{
  "num_hidden_layers": 11,
  "num_key_value_heads": 4,
  "head_dim": 128,
  "norm_place": "pre",
  "rope_theta": 10000.0,
  "bias": "none",
  "tie_word_embeddings": false,
  "parallel_block": true,
  "init": "uniform",
  "init_std_o": 0.0,
  "init_std_up": 0.0187,
  "beta2": 0.95,
  "schedule": "cos"
}
MLP neurons of a small language model. Each row is named by its layer, matrix (up: input weights) and neuron, and shows model dimensions 80-175. Each number is 50 + 15 x the weight over its row's rms, rounded and kept within 0 to 99.
After each neuron's rows, "fires on" lists the tokens most often at its 100 highest values on Wikipedia text that the model never trained on.

L6.up823:30 51 48 43 30 54 77 55 42 64 43 70 20 53 92 52 45 46 19 44 66 76 58 38 42 46 73 30 63 38 57 44 46 84 48 63 31 47 45 38 31 41 62 60 46 42 55 76 43 47 49 70 56 40 58 61 51 40 55 49 76 66 64 35 38 45 59 42 13 52 46 49 65 61 76 43 57 47 71 58 42 52 70 39 54 55 68 66 99 43 73 60 60 51 56 67
fires on: " by", " in", " By", " of"

L5.up1183:34 51 46 00 44 58 56 56 48 55 59 43 36 45 44 28 68 57 32 91 54 55 50 69 46 53 50 38 68 71 47 41 71 63 54 52 18 36 48 62 50 58 69 55 67 74 78 60 53 26 42 40 36 67 43 74 36 55 38 42 62 65 39 67 44 33 78 28 12 43 44 48 63 48 60 31 41 51 47 51 41 44 67 56 65 45 61 43 31 51 60 31 40 65 49 35
fires on: ";", ",", " and", "-", " &"

L5.up1286:75 50 26 54 59 45 51 56 69 56 58 54 35 72 63 49 22 61 24 14 50 54 47 63 34 53 74 62 26 27 41 51 45 48 54 23 65 08 37 63 54 50 57 51 68 63 29 28 56 45 34 67 50 62 32 47 64 69 60 41 17 34 43 31 39 62 42 52 47 55 70 57 82 64 60 72 48 57 58 46 31 38 83 43 20 60 93 67 61 13 48 47 43 44 69 48
fires on: ".", " |", " before", " to", "e"

L6.up307:36 44 27 45 23 51 66 63 89 34 41 56 51 45 90 50 47 73 40 52 59 75 40 82 55 70 37 58 37 59 54 13 68 62 48 41 13 66 46 67 36 40 70 22 57 38 36 44 30 15 45 67 56 64 79 51 89 51 43 49 54 84 48 75 17 17 68 47 22 49 54 64 61 51 50 45 29 56 66 53 31 41 39 37 51 63 57 57 54 51 77 25 48 66 43 40
fires on: ":"

L5.up406:59 29 68 42 74 52 91 49 49 56 48 85 14 50 53 22 90 44 43 52 61 64 45 70 57 40 47 70 55 38 56 51 72 68 45 20 34 32 29 56 63 62 79 53 63 51 46 46 42 64 47 46 22 42 67 52 34 56 58 50 65 46 28 45 59 49 52 55 59 53 38 59 43 68 39 23 56 55 52 52 90 54 57 40 53 78 65 51 50 54 72 12 32 54 50 48
fires on: " to", " from", " by", " the", " at", " into"

L6.up317:05 50 35 39 65 59 59 49 45 44 35 57 17 63 89 50 38 70 47 41 35 63 46 50 67 53 46 66 49 64 75 38 24 58 45 52 08 46 47 63 69 42 54 30 92 20 58 63 38 14 48 62 47 70 32 42 73 59 60 50 59 58 55 49 54 65 74 26 58 75 36 38 57 65 44 56 52 52 33 52 64 24 44 64 28 45 48 32 76 05 50 52 32 76 43 73
fires on: ",", ";", ":", " $", "2"

L5.up1153:51 50 57 37 37 50 52 59 60 49 53 71 43 38 33 60 60 51 57 52 40 90 49 93 61 73 51 48 51 53 65 30 56 35 58 77 38 53 42 64 54 41 76 54 62 44 59 55 58 41 57 55 06 44 64 51 44 42 61 42 43 68 32 45 49 54 76 43 24 56 56 66 83 40 51 46 69 77 47 40 36 57 52 45 64 54 48 54 46 51 45 26 47 63 41 30
fires on: ",", ":", " :"

L5.up665:50 61 43 54 51 41 47 55 74 67 48 64 53 72 99 80 69 63 55 34 47 42 56 45 67 54 69 51 57 66 74 54 56 37 55 44 38 57 52 59 41 48 76 65 76 55 54 34 43 46 37 62 43 44 22 68 74 50 39 56 49 22 69 54 62 62 63 32 48 61 47 53 55 47 92 41 61 73 40 15 52 47 54 43 67 54 53 35 66 44 84 52 50 55 43 41
fires on: ":", " it", ",", " #"

L4.up1081:50 05 62 34 98 66 60 50 45 59 64 72 71 84 35 34 57 60 58 44 24 62 43 65 58 34 57 62 51 58 58 43 60 44 52 60 19 44 45 84 23 31 45 50 46 30 75 48 56 43 45 48 43 81 58 69 46 70 48 44 54 83 47 29 61 42 61 51 39 62 36 42 68 37 30 54 68 59 51 55 48 44 68 52 38 62 60 79 78 36 88 66 60 54 51 55
fires on: "d", "s", "es", "tes"

L6.up561:33 38 44 24 49 45 59 30 64 55 53 40 57 43 58 53 91 57 34 46 29 40 29 44 68 38 69 87 66 53 64 49 47 64 56 50 70 53 57 53 45 40 42 47 48 40 27 69 57 37 47 62 49 62 26 59 59 89 57 45 30 45 52 45 52 41 52 58 53 55 58 41 22 48 59 62 67 61 62 46 93 34 47 28 40 47 45 52 65 51 49 60 41 60 58 71
fires on: ",", ".", " and", "=", " (", "While"

L6.up1272:55 40 74 47 34 49 54 47 29 79 54 91 26 70 54 61 50 49 50 46 42 34 77 77 50 65 54 57 49 44 55 44 27 71 48 45 49 21 24 49 48 51 43 54 56 67 61 51 25 32 58 37 30 68 34 68 44 59 40 32 75 41 56 34 55 58 52 60 27 79 47 74 55 57 85 60 49 71 61 58 85 72 53 43 43 57 48 55 62 52 59 59 75 52 49 57
fires on: " the", " to", "."

L6.up1199:43 51 51 48 48 59 58 47 55 71 52 60 57 64 62 41 29 50 48 64 50 49 12 42 62 57 67 55 71 49 53 13 47 62 58 30 64 33 72 62 53 60 69 44 52 64 49 75 43 47 52 43 00 54 67 46 35 51 62 37 39 66 46 68 44 70 53 54 47 32 41 51 37 61 42 58 33 54 55 50 56 57 31 72 43 56 49 56 31 56 66 56 31 52 37 27
fires on: "\n\n", "-", ".", " to", " of"

L6.up1472:35 48 52 25 33 48 53 67 48 54 47 42 42 30 58 82 50 40 42 49 54 74 49 78 39 58 31 50 42 66 66 55 84 38 59 65 53 50 57 58 60 60 64 59 68 54 19 89 29 38 37 42 05 37 72 60 49 48 54 34 62 71 77 73 52 73 75 20 57 36 31 55 41 46 63 26 28 57 56 22 45 43 74 34 69 50 61 55 33 37 67 66 49 93 57 55
fires on: "|", " —", ":", "tar", "rah", ";"

L6.up861:47 19 27 26 57 65 52 42 61 53 51 72 52 42 60 43 31 58 29 41 43 59 45 41 57 38 65 82 59 26 70 17 92 19 48 44 55 45 62 64 41 61 52 34 50 81 20 64 53 31 27 46 14 50 63 58 52 67 62 49 54 53 39 56 43 46 87 60 67 45 42 54 35 55 38 84 18 51 56 49 53 65 48 61 43 44 66 33 56 51 48 59 51 67 58 41
fires on: " to", " by", "On", " of", " On", "-"

L6.up129:47 21 43 46 29 78 49 47 62 57 58 41 51 59 60 44 49 37 32 64 58 39 63 67 39 43 52 41 69 45 52 47 43 62 36 29 30 59 37 54 56 32 48 54 50 25 53 65 29 64 56 46 34 54 88 49 48 70 55 42 47 43 52 27 51 26 46 55 00 54 61 54 45 59 52 68 74 14 68 48 52 58 50 19 65 63 47 85 60 57 53 60 50 47 81 81
fires on: " (", " by", " War", ",", "\"", "-"

L6.up1040:54 42 55 49 62 63 80 39 36 83 59 55 31 38 44 33 30 56 55 49 50 49 63 71 61 48 77 58 75 46 76 57 46 72 42 38 48 63 53 46 52 65 48 58 57 54 69 47 35 43 74 72 18 76 36 51 40 91 39 31 38 44 51 34 58 55 52 57 37 75 56 40 65 58 72 47 47 50 49 46 69 77 39 37 53 46 43 60 63 40 55 55 71 40 50 41
fires on: " the", "s", "ed", "ing", " his", "d"

L3.up903:64 36 59 57 79 55 36 31 43 71 74 62 39 31 58 45 45 77 71 48 25 59 69 53 62 30 61 62 49 44 65 37 67 50 52 42 36 41 69 61 33 51 65 37 61 55 61 46 50 55 50 49 47 79 47 55 57 49 35 43 73 72 38 36 80 54 80 31 46 42 65 47 46 54 60 65 42 53 45 40 68 47 48 50 33 75 61 77 75 32 43 55 56 45 53 63
fires on: "s", "es", "d", "ing", "ew", "t"

L5.up584:58 38 49 44 35 38 47 54 24 82 22 69 52 83 40 50 49 60 28 46 45 63 57 59 44 62 57 59 47 67 91 21 44 34 45 08 36 42 54 48 63 34 55 33 59 62 23 59 33 71 71 66 60 69 30 78 72 40 45 36 53 37 42 57 52 50 29 64 31 21 53 71 41 70 54 65 65 63 53 37 26 27 72 49 76 69 81 72 71 47 57 67 53 65 56 44
fires on: "'", " for", "ence"

L6.up1114:41 11 40 32 47 74 63 27 40 74 50 33 61 35 36 45 55 56 28 62 49 55 30 42 31 45 51 52 40 56 64 25 63 55 57 06 39 44 44 55 39 43 59 48 70 50 50 66 21 23 24 53 51 70 49 33 38 75 48 35 48 42 48 50 49 27 66 63 49 46 46 38 44 43 50 53 89 38 99 41 48 35 99 53 60 50 75 52 68 55 49 80 60 54 40 40
fires on: "\n", " (", " it"

L6.up1500:76 48 11 53 37 83 54 49 42 49 33 53 45 73 60 39 32 86 51 44 48 48 58 71 61 42 59 28 18 51 80 24 59 53 43 30 56 32 49 44 56 41 50 24 45 74 32 56 33 51 55 50 52 62 44 54 56 31 29 43 45 43 52 55 18 63 74 47 39 44 42 30 40 70 50 48 67 90 64 37 66 77 61 50 67 65 60 43 71 63 50 50 57 73 50 34
fires on: "-", "–", " for", " to"

L6.up1143:60 46 53 19 26 82 77 73 68 75 42 68 48 48 58 48 58 71 45 39 46 58 52 33 33 51 65 67 54 46 50 44 51 72 43 50 23 23 56 34 41 34 48 64 59 55 53 51 33 53 30 57 37 41 66 54 29 27 39 47 40 49 49 54 37 33 64 42 16 61 43 26 65 81 48 36 53 29 34 38 49 66 45 29 53 43 44 68 56 52 54 60 44 48 48 76
fires on: " a", " by", ",", " an", " of", ")"

L6.up900:54 22 27 44 68 43 59 44 44 84 40 30 38 48 64 62 36 61 67 54 56 66 61 29 66 45 68 65 35 54 53 59 45 63 51 37 35 48 55 59 53 37 47 39 60 51 58 67 04 66 59 64 28 72 26 55 48 50 66 41 50 08 38 37 51 50 84 56 59 51 42 43 57 56 76 53 54 64 55 45 60 39 44 49 45 70 73 99 53 35 59 65 56 54 61 65
fires on: ".", "?"

L5.up71:24 24 35 06 40 93 58 37 46 40 48 58 53 51 61 36 39 36 42 63 53 68 37 42 29 65 38 47 23 11 66 36 68 68 61 64 47 46 56 34 54 51 53 52 64 67 43 80 19 30 49 52 23 57 70 53 99 46 37 32 51 39 29 42 36 57 42 50 49 64 47 41 32 62 55 50 67 47 87 30 57 60 56 28 53 53 52 60 57 56 43 84 43 50 63 69
fires on: " |", ";", " ("

L6.up1239:30 51 29 52 70 49 63 42 70 57 47 44 46 57 72 53 61 56 37 11 23 42 77 40 51 47 66 90 44 49 44 54 34 52 65 40 50 58 55 59 52 31 36 37 57 34 22 64 43 40 46 85 36 78 25 63 56 70 65 45 47 32 62 32 64 63 57 44 63 60 52 35 49 44 80 58 51 66 36 52 50 51 55 44 53 50 59 54 84 33 53 64 49 46 60 48
fires on: ".", ",", "?"

L3.up769:32 49 49 41 91 62 61 31 64 72 78 41 51 41 48 60 56 63 36 41 50 65 44 48 52 31 48 43 32 45 62 49 71 56 46 53 34 20 56 32 22 53 42 47 65 71 58 48 13 50 65 79 45 84 65 47 34 47 42 45 45 54 48 55 75 39 73 50 22 62 55 57 39 44 32 43 65 41 43 48 65 60 49 24 48 79 50 48 40 73 56 49 60 56 84 54
fires on: "ing", "ed", "s", "als", "d", "ized"

L5.up937:37 29 51 37 50 64 43 63 39 54 69 32 54 29 52 37 37 58 47 59 17 47 52 44 29 43 59 57 53 57 72 20 72 50 43 55 43 66 48 64 66 42 29 24 52 50 60 44 41 48 77 51 50 73 55 58 48 35 17 45 36 60 68 50 45 60 85 32 44 46 68 43 69 71 45 46 70 56 54 38 37 53 56 49 59 55 82 57 83 35 54 72 54 43 65 50
fires on: "s", "ers", "es", "ns"

L6.up225:32 50 56 45 33 54 63 48 41 32 73 47 48 54 58 54 56 80 42 56 64 54 60 58 36 60 44 52 54 57 45 47 57 53 48 84 50 45 48 39 48 36 71 33 53 26 62 68 43 54 58 47 38 54 72 65 28 72 50 45 53 45 41 62 60 36 71 53 46 62 57 78 74 47 62 45 68 59 46 26 34 45 52 48 35 47 31 31 69 52 53 56 65 33 56 40
fires on: ",", " a", " as", " an"

L5.up1200:27 50 61 35 67 64 67 48 28 54 53 85 33 64 56 24 78 39 43 60 44 51 78 40 65 60 47 63 63 59 75 45 40 35 71 60 50 24 56 35 29 66 64 44 64 62 38 48 51 62 61 57 42 56 47 51 47 44 57 53 52 62 47 49 45 48 46 40 72 55 91 48 35 60 65 24 39 37 38 60 55 40 75 51 67 51 52 65 73 63 59 28 37 47 35 15
fires on: ",", " from", " y", " by", " in", " ("